From a checkpoint of a small transformer trained on Wikipedia.
Size: 20 layers, width 256, 4 heads of 64 (2 for keys and values), MLP 1024 SwiGLU, vocabulary 32768, 36.5M parameters.
MLP neurons of a small language model. Each row is named by its layer, matrix (gate and up: input weights) and neuron, and shows model dimensions 0-255. Each number is 128 + 24 x the weight over its row's rms, rounded and kept within 0 to 255. Numbers have three digits each. A neuron's up and down rows have the sign that makes its largest values positive.
After each neuron's rows, "fires on" lists the tokens most often at its 100 highest values on Wikipedia text that the model never trained on. A number after a token or word is its count.

L12.gate443:121139111108137123122143087139105111140151115151133143147113101164082137131142113159130154149118135145108142115132122144125107110135112175128127148151110128131116075180114143143159142102164105140135126111078104118105145133118154096098129124154127073150126127138129139103168071155123112103137184150133113150087114164108148144134133134140122123133160102141162141111104143132095164104123083166188152118121125088168127138133126137135142129112121114123167112110082136134127177175147149144145139112122117156110151140174117124129176136166152123108101116071129077109124120168180087103168099134144143133150133112164143142132157146097145147147122183113106151145187159128154121140125126110120112129175154086123130125114088132152096101111164131119148101142088113105187104129148134
L12.up443:122141128142071091097133090104113119165137096141157162164132147107126126101149121117133165130099141153125130118130103175163151128117114107115124084164117086178124129161136123147125107116139146081144137125129084090111098117114069121078086115132128125121103153120100110153136137141134116095154110116121161161107099152131137134147148159135150107123152103116191116132126119117132149120155106106121127142118094099191113133117151118109154192082138109107109147144059105122145130141142112183099117122097154160126156136163155152123132133123098134122156116127136122117133118133174122104147059151099143094159107142177070130152144156157141145168141136120111126108157100097120149119134122128118162147153145135171154132102119122153171130128086104112115139151120154128126140097151128
fires on: "'" 100

L3.gate577:133123124110099128142177140182127148127109148113129103108095128142115132140122135151116088088135132117131113132158112149127084108134088163112132116127117117101125160154122181138128117141133108115120096093139090144121121138124167084143135127134115077143131146124137112142091115170100157162090147085161126104129146127120129114082145138114103099131105096103120100139124103108093144150100130122135101151125129140114129132110096132078126144158142178121175105144117141105135183122174127117148098092117118104143192135115147143172127137121144141107109109144170146099132142108126082152158158096132108097140078160094091178136122135097165105121164111133152129141129124101124150167108114096151108114157187134130091085117108176141145174133127155171136096136085135148103146125174126
L3.up577:091171095131120095101186134192084120141116157111118133095155108125094098180098106082079140113112115149149156114167131151166128110110099148152124187150102142120145138135135061125149133127124107114139157117131099123113103119134203133178122112111115150136126133117086183118136110100111119120114138142111129168128162130123168130135140088157097148142116150106118160173137083202124133164132144155132095081141123105077128114124122156091113110150131100173157159134084131123136122126162134140108132130156104093146128134130116126110120132121150132175141131143136109121129180124162114112126159134157115136130152134122111118148131117178136137158125137101130087095165124145140105124160120127108127110106135118142136121174145145105121137119120141119106107104118162155109093115125112
fires on: " there" 18, "There" 11, " There" 11, " only" 5, " below" 4, " people" 4

L12.gate706:086162098106114094047126120099128106097129137092111108096155104133096104146156168153129105133160157093133140120114136139145111144120113150101121110093080159118163116123074121161089117161190115134131111122106137155139113158135140159116159078118093083118121124145130105151157123133163098159126148131119146120116187135124093125114160144133123145111077134148072146102141127098125124137098119126129140094108108126126126159138148105140137107138140153148146176184136089123121160137133137140096082125107144135114116110076157099120094119155146136132131123123125143072139095103087149113110131147128112171147157152123128154125176121168132134150123123111101133155134136131079135107092123160146146124089112164135137073120133094130124110175115148114133117154134129110138124145096098
L12.up706:153118072130158090109096141081114154075134153156136122098161154127125109123155165074134137179136125126125124156110110095119118163129122108162115104109111146093120112103077113138102132086144148147140149137132098141135120116119157150145132106106068091132137125148114128113133181129129112160114128137112144113105153103124074126165121128137144156136109124169102131110141135144157111139102132120133120136105133145121136093171091129123157129169163154128124156095120151130108152170117155103087129129139148170104116134119111144118094103125115128190113160110138136136156106125086150107139173162152090143148099161131164154090150155097113141136115095121111117159148123128073153150142129093109094114119134121152053124122157090094132122158095097116080129119143149108157099136104145
fires on: "," 22, " and" 20, " an" 8, " a" 8, " well" 6

L3.gate144:118125135110148098148136139136179105137123117129153154092123143167118142126113120151126122115155117119162134095136162148146149143123124145126118130138082129181126158159133140113127092167117174101122178132151127157101157119163089126159132073138117101098131138121133124131124096131106070127120135144137130145160113079109094158110141125102113136099095128155132120142102103116082145147166131153139138156146106136137115155131105108093167137152124133125126138142116118100168102120103154153108128139092151123116148117122117102126128155173146166136112086145122132140136105086176099105142099160110119197173120151090173069124117167083115151088126127135183112121143085111129134142132106113135085134173147088140118140152105142161081132092137107126129137112112124116115100157156192
L3.up144:134105128143103138187134114159133125123143109121116139126086127133157146143110129111093110184115107061124121107125123151138133151167125171151129146154104126113141170160096122149145096125093143114129156106154114128078118089123119134162152110133145053100135156142152132150143132113093117141145152153099141125140101094117094162122146125097120139120099078106145168134111093103091122153148122128151125151135121147125164160138082109124145116133095142125138138142075125103138121134067167176103176119112146094140130139116136154098133136126117132139095108145128142113147115116131123129168120165127094143147110149088154132121108201130056122123120133148158128141119084148173113127113138133129069119150161146143115175135140165134114141151125124105151154129157147155115140127153188
fires on: "In" 22, "-" 18, "in" 15, " An" 15, " In" 10, "a" 4

L12.gate620:083099093093116137121155189161143102131105130115090137090118071089102118134142155088122093113151130143139151119148122151147076113146169164107117155143122144088152159138139130122149155165150130109139105131143137122157116151134117134174153140115115100164117171140098107157147097149159133115130099114119104140118119173122160126127118133118123149133110119134077119129136143134137117133108152141108077083119102104106128114109110122121109108128106143125115144113132107118176121137120100144109130111089139142109105122118106157111100073130126141137149142139126162164133121135090144097140152117076069105139166127154153150114176126144137144114121151119113169148115092104104128086106159082176167105123124204112096126145135134142140112154107122118109127179066110096146151123154153
L12.up620:127126104151083131125102099122135141100123126139156143168114124153161144130123128124140116178148084110145132182171126117166112132113130105133139106130123120141137111137098116139092103126145129148116159107129105128141106099120118075155166145135142115103120129161113100195137191140160110101109143186158091103147147147178132115100117130126121131128136107124109101100155149108136169135145134125173125141199166127116139161134144080132120148107127162069138126138149113094141110112173174160144134177167094130139088104126121114110102100149121137127110163075173154117130165108126122104123101123123141103099109152131107147143147128113140114081146118165080152117117154175140136112104177159129138109167110109109113132151175125114154118141172105117145114129132108120115116116151107
fires on: " and" 92, " but" 7

L12.gate552:120144112148091120132153110117140115140119095063132114091156103078105151176141133138107147162163137129133124113145110124153152134119153109117111130107084098143154102114151098120109119122145154107127141119119179116128134145097125111075146080158129120151116114142101108141093150141114123135111160137082139088126173099098108144157133149117120150101156106153160131118128095134147148137146117116166114102057139134168101111121093142123122097096122192110131135148096137123150116097148107131091130159152137154150140117105116112097148103182135124132125101144126156120145127084093128115088134154117126143150124133128119118138168167109139125116109129077134118147106114126100132181114172114168133125094132127101134150151090147077161100140116130070102129148155155055104171143136141
L12.up552:100110072164113136112137131090127146150131098082123116117111128118127105143118139100112150113126107147146115120118124091118108164114163124165111116141100118095159133129138105132113093134141105108173104129100135095110136133110122115076166138103145109157118107140126106130146137130137167117122153124125140108147137095144098102147146126088130137089131146118181146115107088159152159180110103121144125112084119115146183142139124119107133039103140168117102143116114141107155154120131139091140121133137094151129109128125094138141139064182162164100097121149146163130105159116107143135093132130131126141160116115091129143083124126105144155128101134085100120162151105144126187197138142114148115118122135088152134152134123107104108116166101132106088118134148148067075093125142119
fires on: "," 62, " and" 18

L9.gate1003:109133156132123107100170130122093147144177110132156106173100144092158123112155101194143118138147123158101165145138109121176163097125093121128121138106157077105161115136136171146145155128150113119145093113188132111130134139098153133089122139144135121113116118107141177158127095129097132113101158092123094169132116184130158129144114133101083123156119143118108171138143148129102110132123129096150143118096148093146117123136132124123116134078102127144150133129083135086179144119153137134168136103147105165122081143148101084168142127153153128153122167158164122115121102133137115149167077138139134132163102106122128096134100134177132135122155134101124151103118174103114146112166119090122130119131123159164134120141134127146174115156171130080145152131139175132142163141136123
L9.up1003:169136143160142121118137120170097157150129128162162098141160117090150145155144138144177130175137162197141165140140130121170158119151112115106084106145144121140125094138114133126140117151127063135155118112138134121125122130124134114122072143094144125157111159084099081114156175105087169114125154109141154117072112134150140098104139093112159165062176104141127087142109110144130100113118157133075095151096124134124073117118127134135148094114120142092145131133126161139165125127147123115127111150152115106131102136107129156133124098150110134133167117081122136123078129163142150164119123141085163124149138129135175149130165163159094148147139115140151158129174150123120138136124102095125129125138161120154119140108104155093143142105161119102118129141130113144111129110170105
fires on: "'" 79, " to" 5, "." 4

L12.gate575:110132079145098080129090195120133158092136102106130149146133154061169147152150085100117174113140064127111114127148131143119173159127117136148116106146128124163151114134146113122109117155129091108130143139123116089087132106109071148189112124156135084143140126154108150130118123150116135155120175152150144148128097091173085151135115133124123132132072114151097143136129134124109105160134135116143104074125114151108181124123144141134129127167126119110117110120131110104166158107133164121127161111147125100118101070159118088130132094155079141171113113137106127142142142090121095152114147134106146137094138117124124152120141116133133128127153133118121184142147081098131127159135142101176139141127112119139105076133093153147112130141118134118158128121127119091125105167176124
L12.up575:099128131116157123086117091128157138126110168136124137149162124123132125132105110111115149147133110176104106142125112137152129138148118118140099113144113140138120126141176106130131122150109107141124143137089146130149095099087107184198121157125138152145135150117106117116090162071184149132129154162131148098127154111143110094106100087169131134126121145172141132117141061113154148132167143155124154126103101095128120171116119104092097131111151183102134105129140132165105108121144167112124113167123089112123129108115138109094129120124106145141128140116129113082149103092115173121110094080142105101183129134168114154125128108086097122121141192155075118159137098140100150117103083138151141144150096134111135106153158154146124142080105115110122068122104118113125136106125147
fires on: " and" 70, " then" 5, "." 4, ")." 4, " to" 4

L7.gate81:187124088163152128101187108078098150188093105139115111102102159147149135114124135127120104119112125108109153121113099137099105148109100106104132161153122129116108124123132090155149132141122142092150140130113142085128146170108119113153138185139107105137145097154123121155121120134131109141145143082126129094105102123125162110143134125109136104167145134107072113094130123137131092156164140114135125093122141146108156130170132137089145110120129142150085137161141146190153127119138161153113130162103112125099105091097120148100160105120134144125112106177148140158122132157125155121129134139120127127119095082133109135116114104131132153105132167106137104074153139112128112094100127080121109098101162119133128084118060115143124130072147131174154089161114082155115118154120080
L7.up81:144154088133128147119153106098142150132141185137133112075125150141152100093114113119136146095096106151148140132151175161123122123136117130122161121100159132135111089134137123140103057149083132146095093093133162122130121103113165121125101111114124130128128093112122133082139091137105141144129111094090124084168115117135157113130102101110071139132115150080101076143090123176163118127119152135164145113126162146132105156117146132115133105109123063163102153136116147143132142120154162184164150148118099094131084109066131161121122104142116094113104140101142172136095146110121124087128112114134123150126133135096151161160140118112087128116118173083145155146144116125109117096099104116088151113104147154133115126099089149128137127116134137165120101160126095114115152122119095
fires on: " only" 21, " just" 10, " even" 8, "less" 6, "on" 4, " Fang" 4

L10.gate315:120155148140101129145136146165111144109132087097168150133123112121125151145158113152119132168169092133131131106120110137126124113128144130104153144128145124150166108118147137174157131090106146086147150166132124140128157133160144129116141158114087124136108153133137134127107171115117154100109094155107152103062111156092185132116089111097123191145133140160127142166161133106122180146096102177178102142149137093127125160149136149133137111135152145134126124097107101112156108130144117150106134112131119106138094130125139127109106111093094148107139101135116102142106170093139104127118126120143132085145101091113128127153123162170129116128123170121100108110136184154095150221143114093122083145153143184097132122097116155139083139171150148119125099115151095119125137150130136
L10.up315:134183144141110086117152182165122152135125116108134103084130139089154174136100086124084145125131134150137142126094104103114128142124143130120134153151107127147128110146147125165163139152143070110156134115147131148131104177148148180151097139119123053146116124097088142099134111116077122097130144140112109121106117113115189144136141108109099132134133125160086115162146130157112134128058128135188152095104132102149084163108104146105135096132140137128142120110128111141130099099117085158136119148141135068165054135093163142120109137112069135159149141157120103142096136130177105151147125131155121125155128124113140119139135150163125129104131097139139148116137140116082147146132102150090116144107123153131137119095123148170087134135110148102111134116132128103151128115138123
fires on: " of" 13, " there" 12, "There" 9, " There" 8, " It" 7, " to" 5

L9.gate423:091132115136110155111121120146114117132152137143139168103173094126115128117096118108096083124116086101140118116137118132139106130122077164131117082133073118086116107156140142167123136126108192113094135136154128119096095136183140144112155131122085140108103159130143135085159153104136161134124137119121150136113095128126112144115118093171133122169079137100116110092141111153128126185187151107133188148142129116145151086135154100127137106090100113153127122172191107155125156113156141124128128118114147117124095139165094103113121113105125166111143105149095142139089142115132160102117127114120158156162160100145073125137143104133152104128128163111119187113160132126143099151149136122126133114068122144078132148131153110161098157091123110150138119122146100137142116131103113
L9.up423:137114098155094139088119135091091166101143104149126156109108129121129105114162116122114122151122110078137142164156111139148113136094079142107102116125112098107071104172150140174167108112111185131098119120137134134112114115168143123091145081126087119122093152140104121111149078147173129108089130150118125117136099157136149154117089147162133084160083157085140089132129160194140112128145148142129144109150152142143112104162168121124158114114129083130137161115145156137147108116113105138118125139127181159125131110121138136125127091080075165131143116124148133121136098086150186121114098116118133127169137116113143095136143084127123163145135112148171160125100131092132115165155104084117108143116136129077133157121094112138140132149136128176128142146140111129140140140143124
fires on: " J" 60, " only" 26, " Br" 5

L14.gate310:133104082128118146113119145146116138121153151094112116115155152152139113128113142168141124152153157147134144121143131110164169120151119172135144155138113120082105124137100125188105120129135114112108129114166111107091123142078128121129158111113151125185114133140119107127117122092114160122131171148106111127121121126100142124127096213141114115134144121118129126123140124109096146132161117144152132103134107121173117158145170130124183148157059153155148109104131158141147191125154126157151125136156116103135109136103129084117120108116135091118098123134108076131135120120152116099102075111100149177108114094180171143166144133089135212113093119081143121167137172146137134135141146126119146153122131125171141128111103116136110083131134154090142143149145148098123118160159120
L14.up310:145131125140097082126137126173113146151162123120120123138122149108154140142108132149137177159148116120118179132152114121132147155147144118106070111138160135120124044116106135127181158131168119115130165107138132108125160079137158140116139134138124125147140178093136151154149155145131121127136096146107090118155145188115122144128123139144157121112166104124139121156148117101087130113159157079128093098134114068084141130142164127098129116150132128101110129142143135085127122127108123171130125138174149125164145120099120161135125125110110132129120107156094123137136140121124162142170084168120105113135098115124138104175159131131120141108113091065125123109119143064112128084152090151102102143152150163130094163140156140160104100113151117149144106150137141079085153151099139
fires on: "'" 54, " '" 11, "(" 8

L12.gate530:140126131152142096118107094131119166154135107126108145173092111152107166121132131154065131163110169126121141129140069120123132150134120121101093173113122091114123106175119110132088145133121132074114107119120103107125111139125101091148158124100124148140133148143105112120151114110159153080132168103154122168121123140121153127172159120154122130146142116072157090152155102117164142104114120129186166101160152127123088141149149123100152112169096153083153149131171106171091144081145139131104126101099108126133122112113122145117143137115123096082143132171131153140112143105135090090147139112143119180121095148151137190146129154098136135119131115142161127127104158107127095113151088128120109111164132091123176168100120148100165114151164138132101111133116104117118101137144128
L12.up530:132157155119102132110155097140131106106093107159131103142179101135098116117149151150146110115129114112167119143169111145149092114148129124079139097144166097142128084120163127146131112106166138067141089108093128176134127083129116158149117162129135142115143144139124149119094136113092124163154134151111098160128147131126154149091136175185095173116134121117158145105149143151134093121139095134123086153140117146175075123145178091123136145140165086138102112141109122102148111161148117111139131148099090170104083112111092146133126139109092115085111117159133109142079167137127127121115132124110153113121132122120099151138154118134154162122114112153131124143108107097104106111105159142141121112106140137131105130096121189166103083122122149125092122091086124158131135071130151
fires on: " " 26, " of" 15, "-" 14, " Dark" 9, "'" 5

L7.gate180:169113126130149152127137141125152136112142115134152086119080083170112126138130149139147117148148101138137110137125161101131108117110098115142110085136112091150109145117173156175131133118105151144112153142152146166130116085137145100144119098182120163130117149092170159109131142113104123124097128116105125118115125129087128127131136099183120118126061085169152174123130140116121091124156173092099115170105136187117140107095130096109144104141157144167131112152149161089182133149145134093154177110136126120132130126103115122158136141107089116156120160151090139158164116124125122147086155086118085127084118101136160105127131131149161088116141117134122175128077104131109106151127165132151110103142147136142137160103144122112184110121153130105165118116141126144142134160146157
L7.up180:148076177103135138128122122067104144107121180131155122163121094100120095105135149136120177166085122058094135149116138130177112108123122181115114110109130074132140119156165140162110140125136119143168172105144155137140126100057112140162160113114119135111099124157129118148112146118146118129164114142135118104114114103131152111114162121147150132122110106115155130167176199153136126116139125142102188118117137130127096127108112124131162136124161129143138134138143113131127127154122161115155113153111101132090173124121138104143076113134095121131132102122106139083145125110139131137156110124159129165114116104165128177131143146152159097111148131122092150154152133137113096146086130137095102115134096124104130109122171154118143148133181112170134118173147102147138156124091150
fires on: " from" 24, " of" 16, "b" 12, "." 12, " |" 7, " to" 6

L9.gate465:147133101148130115135124150119148119159145078096124108132138102128053157173159124102151129164149075099130134147132067147154138127120133141097155133118123079134110134134090149109102094119116086122102123107137112062190088140124111127113088127163131125108118126169138152120156115124152137118113166118121105120116086158129159098118124150069112108127084094167156116136144130159141123108177144123136133107164121124180154097129148155042130124112140152080122120095115160119166157101098144135111118131153087114121144081104147103130117106108129137168100156135137134123139152132111130095133160109135116119151111107128140087100167102103105092156145115113135144112083112115118098109147127111156134098132121117129111119139110134128111142132128134136158113101136128112090112118177150
L9.up465:122113150097114107126121154122133099152113143145161085159068124156193127158138148116135114164166132154103140155116142113157125118127144141060099102091108078109125106126132134135133098112136164133148138122181138097164166209113107174115116104139111125136170134137143129148154122138103137150123115133110117105147150165155109119104117116114157118162127115143104101097152160119121119104126134107101145105108175131147142114165152118130147099180136097111158146139132121060108135130148142143142140115126156140111133144119109103155120136091137055139132087120156139109122112104100168142136144145161117145142095115145139190111114119131118147104136147140188145138116152128120091125117129107112109104135077156135189110105115097118118123105124102160085140141148125128124164139112155
fires on: " of" 42, "." 15, "," 9, " and" 5, " on" 4

L7.gate354:158123149153146123116108136104131122142155148104151167125131106111089107110164137135119163149137081125110150094096148120093149111093095138136117173122139131110091134125127137150124154117094146130117140116158113116129104141136150160143120108152103128135101140121154152123136133131125151149135124162109101113089130163102169161131149162118139127132107105107119135147105128113146140118137160135098134100180138141118113120142155089072168125090129109096129098165122101157143164171106120160152139118123114113138085154105149185148066112109122175139113122092120126138109136103176112125125145132193148162106090094102128166160136158123141121096144145171107108122111192115128122096132137106121134130116123179092083102115099150126217132157116140102124120099099108145153087112147146
L7.up354:174150127141082117128148105136094161154137177138129130124135138074105150113136114071137177121153113141142089093103111137133115118119119149139130141117121133128118126086170167145139156142104134139099139112104144148163145123142129138157132132104142105129133178115141152101126106101148188090156115182137141112133119097104182158149146149142095161153157116132178097113164113160127118109085152140123141103152187103153135142132126135106162077101117092147135125126091095129132140164113132161136167159157121103150146129120188108146079144108145116148130108117110134101128133081159143132136108123155089175117109110134137123157136167125112107171129174122135101138139129135112089143112119088158135114121097169123112119116109145152094139146151108096123118089086150121135110086145148
fires on: "==" 77, " ==" 21

L9.gate296:125149142142102136139154102147118132126113119102161143154094119150129134183170081157113111102093181062150096122147115139102101123132117087134148107107094130115128128114157150139083162142149124120120155121127123125135116120091111136121120131121094145169131113124109079131092128141122086135144141156159118119126102043132132112148153162102114127124149141070144100124120103088088181142148148123103140109122144118115100150154171124129186132098166111136108101117131149168171159116187163142157109112146122108104110150111124114119132143115116126091141116143100108111120103117184139130095153122163179134155118155123121166134117152163164135131113133130107173092125101106134135164125104098169126115127132106127155132125154157147112100166113162093108127160134139118146154143131091
L9.up296:127097158158121168141136133103130111142172087107148146122163139108095144132174121122137112119160152105132157121160113157106107091130152129139139131180125131140146137106123124116177144143081111091108131130129105104109175102117126155151130169139114186131144110102117134100106153132114105134168115172187109166150102130089153112118094148140116135117154154098163090135139110155101138121125138130118129121107096121161101139180111114103155173068148116117122097111137125118174135162128113158163146089122121144159132115136177127080140122091134110134124158120148099139141210127156091159108140131139149135137093128133136168137145124109140127128135123082153145114093077142139148123110114150140140134147132101094135093164115100140117088127151190123115134124128145127156110118095092
fires on: "'" 45, "-" 12, "pen" 4, " be" 4, " August" 4, " is" 4

L14.gate337:109139130097126086115124106132115134164126106120104132124158065112110177141134119132136126154123119160103118161165133121148115133126129093122164137167118150129136093153144126118150166124099133112105124169144131049117103145179105123171128137140128137070152131102139152166111126131124135099130131102135148117106099095122124122112150124151167137107115121143176134191172130154128116142129151127123143064143120129155088107123189122152117119120118155093100093100113113117158130173146105118123143130073091146114080170164123128125156135099176124161106169112117156144148146154103099130126105168106142153117116093104137123115121110110125168119128119124112121135071115111101117155093129093146174136163139174129113153117119125140127098118094114136104095146158119146131106128176160
L14.up337:147138115143120163110150163120069106114141095180103094128129155142160093115146147131115130146152087086129112159142136141118119132084091122133149136170081130174157132125149119141158127099126120157164158107114103110122165144124117113137154143141134099093122213135124144109109140160117127123159164103187131153134139105089137098108135126124136102082130155083113121155159133132159112133131131108116160145137178122121109109118148096109117143144176147131130105114131146186102135091105152110122166133143082110082139120131102155101131112104100173100126128100150120099133165118092130109092116102133083103129104124088134151121111125125146126123161176110158123142106117126100120119137129149141110107163131138125112085147128130176129173124147171142104167142113135143115142158178141
fires on: " of" 24, " and" 20, "," 12, " to" 6, " album" 5, " as" 5

L9.gate759:168135176112141143111103097143182107148137109124088139145125131127109173113081133108121112075164071160118146152124152095099137142166094136116168164106110115135148104139066131130133084151129132098132141161068124152113076171148141103146147125133162120128121144162121142129121121106114135145126139132168134089166154141101097134148109115121123084116115160145142127132101119138112129100126128130093145126117097150135123171080086098113172092091121147116148142129123140086117123109166161140142099181129143156140144131177171146154123153165078137141117104146134133105109150128123120066126114165112128136150094132144144129105132161092130125098135112129147133160151146138125130164142113141127114129130125121103114121099122163160136152107101154126109125098097102163160156115173162
L9.up759:125115150155132057119164184111146106118140088103135131113109176125178168158116141141122153154136126135182081093093093134134099131125111174143162129123105128121128120129121129127094128118136120113150072165128101183075141095154142096102143090105137131126149131128107111094118113115125168129095131118093136171146150106126108150109116097147130134119116113139137121103123141130107116166091099113118131112119076196156125112150124115122121158114155110138113105120168121122154149144114126126136169103106104120130162109110143143133156074125166099132140136123162113109116148127141148174155141120146161141154142105150106144146174121169124100129105162140159117147140140104157149119132159137159121119124173146116116108122108137112103102088121102158142103160084124178064147105127130
fires on: " In" 35, "In" 9, " During" 5, " For" 5, " in" 5, "1" 4

L12.gate970:115127150115142140149157120134137157101135124136158148098123090121105108139139152077097141133146152117130156156137126129103141125079131127137096148127166146095119139171138130141147126124140165148113123127094112067132133145126145122134105094169168096137127164129141146122143159126146125124133128147130085088124160134120107153140117089105115177138095129119125104121148159070098153176169158118127105094099152134137149110130157113141106069100163130146157100147124149110141101163166133138125138152141097130162104132111084140108098099142130112151102105178158150109119105134125118093087165123145101141116170131140122141087165124111168168169104166116179127110103086137108121101143125087147151089126088120152111090117133108140115118064114122132120125126098094113179174112111131
L12.up970:130125108149117116143168123157110151104104165109100111111125119103118108119140119115138100121127081147138131133091117121180099145121139083091088127138140144128150076146122135096071098116085167129110107131149100100140105109137145094117127166150136130110143157102097105128146112105141113153142165166118152122163184101094128098125126114156152132110110142118060103126139110125130151123103118091142128118146173143121161115108110100136140137077108132113105123107199127118118115104141125117118069112143130108142103158130077137137076071134159125123107134068096124122143116143153130137133099117151171103149117157130122120100143153113122168145150185109107107138167154162168158128119129121136159119125135131144123090153121145163138133098128151101130178159181116114092106144137116
fires on: " and" 67, " even" 5, " then" 4

L3.gate328:104135117118113126131108106136113117119159143123100200135118154112132113140127128146094129097117125095147118116153140150135140136140161172165138141118143109139116113139158140103129152116156143123118151084138113099145148143125150158120098107147116169132157162118145145160140167123067119173089120096120091122134095151145131146128152102096102111133153125125146132164136140174169125136163129085116136126116130098094066126079169138160127168156142159162141130130128096094140209144094175089127151099128088125107190122099084141138095134105110173100140088124119121122118122099141136152134142126085131132140108149127130125128147127125137139120167164131089169112123166116114106122150086155117147098116154156097139181138120122101127130129134171104101135086112110144089112156133148
L3.up328:108137139080126146092130143131120141120115115130131150153137134112129150130139141126153163145121098133155116170149136160107116138105157114147163127144140125137099129146123142145103121074168090080115119118160159159113106116140120154156113123133125168152124083139110104125144098126113115146101103123071112124140133154167135119141139159105117105110103134129141133107138134152124090075154112132136155156134133095132052170106158114140099134128168084124156095150105071117115149133101174124139112174148085119132129146108125088140140199133108166143113172151130138136154127086146077121176113161111084133145104157127114132119112141068151095164152162110082149172135143149116091125116113137110129127182116115121109135093105135094157127141111130116111110120081142125147140155113152
fires on: "p" 26, " of" 10, " de" 6, "'" 5, " great" 4

L12.gate692:139128124134092118099154125113135131151131101156115134103126125106088148129116117133138148145100139150127097096126104173132128124109113151070132149100108117083165133133151104139175140152160107114178121143156128085147104144083085147110130099133199169142101131150159138153163129116108124092103133132089119164139138145151113121190144111083094143123120164095119135115125152113091146118126092146090046115098163097107130156115140137109111156113127152127157124146101111104155099152121126154109089138115142113178142130111133107101136123126162086138118156123120140135147111081077106112156147086082135117143088134109176139137150125144162076107136137111150122115119098145107154117103118144139122134097071157110131140119143142148136106120155127116142140144084163122152130151143150
L12.up692:113154151129117129117121151085132124154153078138154108143138132132091124085122163167124128119088096146127098122173163110136127160092126153142118121157129126117119073127137095077135136109113104153112139122093131136128137123206117090143116135134139159108170156120129121096096152117110104126120147150153178125139128133117114145085169135095149118136132134115116148120104145099119128172120102103092148142119155094150127146114116112126104143129161171134131114145122111098135101128136141107083114142153121109123171142129119105128097108163169144097137143148092086103122071133158098108150123096113142151154149134195143111090148120075137121117063101134108126143115113169128118119161121163120097135126112096124098134110120113151125132131168115127161115124155106109175148087047136
fires on: " and" 20, "–" 13, "-" 11, " |" 7, " or" 6, " electron" 4

L7.gate182:170126109171085127118153150124140110130143138135154140098141074121073086150127128113093082125134132118139116134073136139170141155149134129125082074137116173118107147141172144140156167086143113122159129111111076121113123118114186144129104107137154134159114149111127110169111152154138111147126131117098112124113132122130150142110175132144142076152127123156135148122089146135137125131149137118096107122129105133176124123104129096172113156136140135127133163138085073121181174144119158144086154100097086123068106123124147119125077108119111149129103095134120152131155110107139112152115119153119120152129129112134164138121127175103155152124138145168137108097108146101150104135122122133113094147135156158111176142087149143114136059152134101132109153147154092140127144098147122
L7.up182:126117127160116148146180120154108131148149121135116159147177161128108102123172091119130160154133162170123176130120126155145161110147094091110149121109136117061152126113136117149132124120140132113132149139148087136132190117110109152142130113093148189151137152091087134139126119147118132139109113120110100145105121187127146139142121138121145106106151119097145128118172086131122139102139131146139151148143117119120118194147133111086122144098100130139098117124115137126127153094089105153151146121177089190106126136064125159138124076169145138120132122113156137117143165099136102129120118127165071099115088120126149130146145137151112110101170146115097114124093118116093104095122109144128163061114143128094093109159142161153135130140091126106127134125132103135079109130103116
fires on: "'" 45, " ==" 29, " ===" 9

L5.gate731:146177149134107146142106132113099097119119102115160136129117134155165129173120121097156123109145119102164138123100121128118108118129117119143150088149097121136146089100123112163139170082144167132162109165119158163124136144108093162165152101135106126104156135103155132102134157133140141098134113170104139109129102135154113135139133075134159139117171133141121111079117127148101160129105122116123145089119114140102109097092146143159160134126097120134152182071137177116139135148165130135089096136114110073129156162148101113121144083122090147101154132112117148121105093130126126160095143145119096126134135091114110112111090137125121125109145134162067117081131125132076182145186082127147141117092154113115130116146171098136161162130149144142118140129120119156143093126102175
L5.up731:125066127090114127081097149124134107184126118098120135144088195071121108152134169159160148106116126091126152115102126159142158158121137113117104097142127122128130127079136159162109126148124117107084109107109071113127145119126137119115121140096139113135131113092187140114141125164156118144114069104151135107135132150119111126121128101098127134111156175176123153137143152134164117130169138120135119143138103135084192117119102098139116149147135113149139125171143129121115161127151130139158115107175148112127158144126088151130145123126114108134111100078097088168116120133185112135174144132171131130108138127141101117104111136141123164143137097107105141125150152123119169093149129097117088129122181156112105148137139116096155171123151142143133155101127148075142149144106151
fires on: "b" 19, " home" 12, "ing" 9, " b" 9, " for" 5

L10.gate933:125158084155138153122162119154147141132144162121085138123110143125083125148108138118157109136117104129088136129184146167088135151089150121140123145149156106156111136147118131126125180115100115101105110099146093112142114144126143160089098090101101151145141121132133150098102139116128120150163124112169118148131103170117101129111095125109093123060112131164087154145106113157092086102134164139110105185133119141093159114097132128136087122139106134136167121126154111150129119161117141138122136125135132184081130143129122129155145143163146094156118145108135152113122115169142122208142130128134101085136122115111137153131095116152117121096123117154142170095164144138069130110076168091124133149160136141133121154115144113117148142102108131129091152111146176131094155101165162
L10.up933:125134154133094158100093128105143135097132171155147117133117093115118131138124111150129166160115136146061057132126120144124132099140132145107080141099123120110119081124077125105136140116087146136109154146088176114132129137123118076137165126112131123176125120128131081146159105140100133134145129130133116047153141136091153137107180115149119118152129122168146142155131141097132127104139129139101099136083128142100130128154131124128134137116144134125116127135090134116116100133144130125138154162093101180099130118116129121158106124080163143139118114175136197111136066159139163135127087083150142124118094149120116166118111134124111091082140176142095134119155120127125174149140185146108119150141128164105118132151150143119132169172092141147094140123152133111104138153119119
fires on: " |" 31, "|" 22, "b" 9, "\\" 8, "n" 4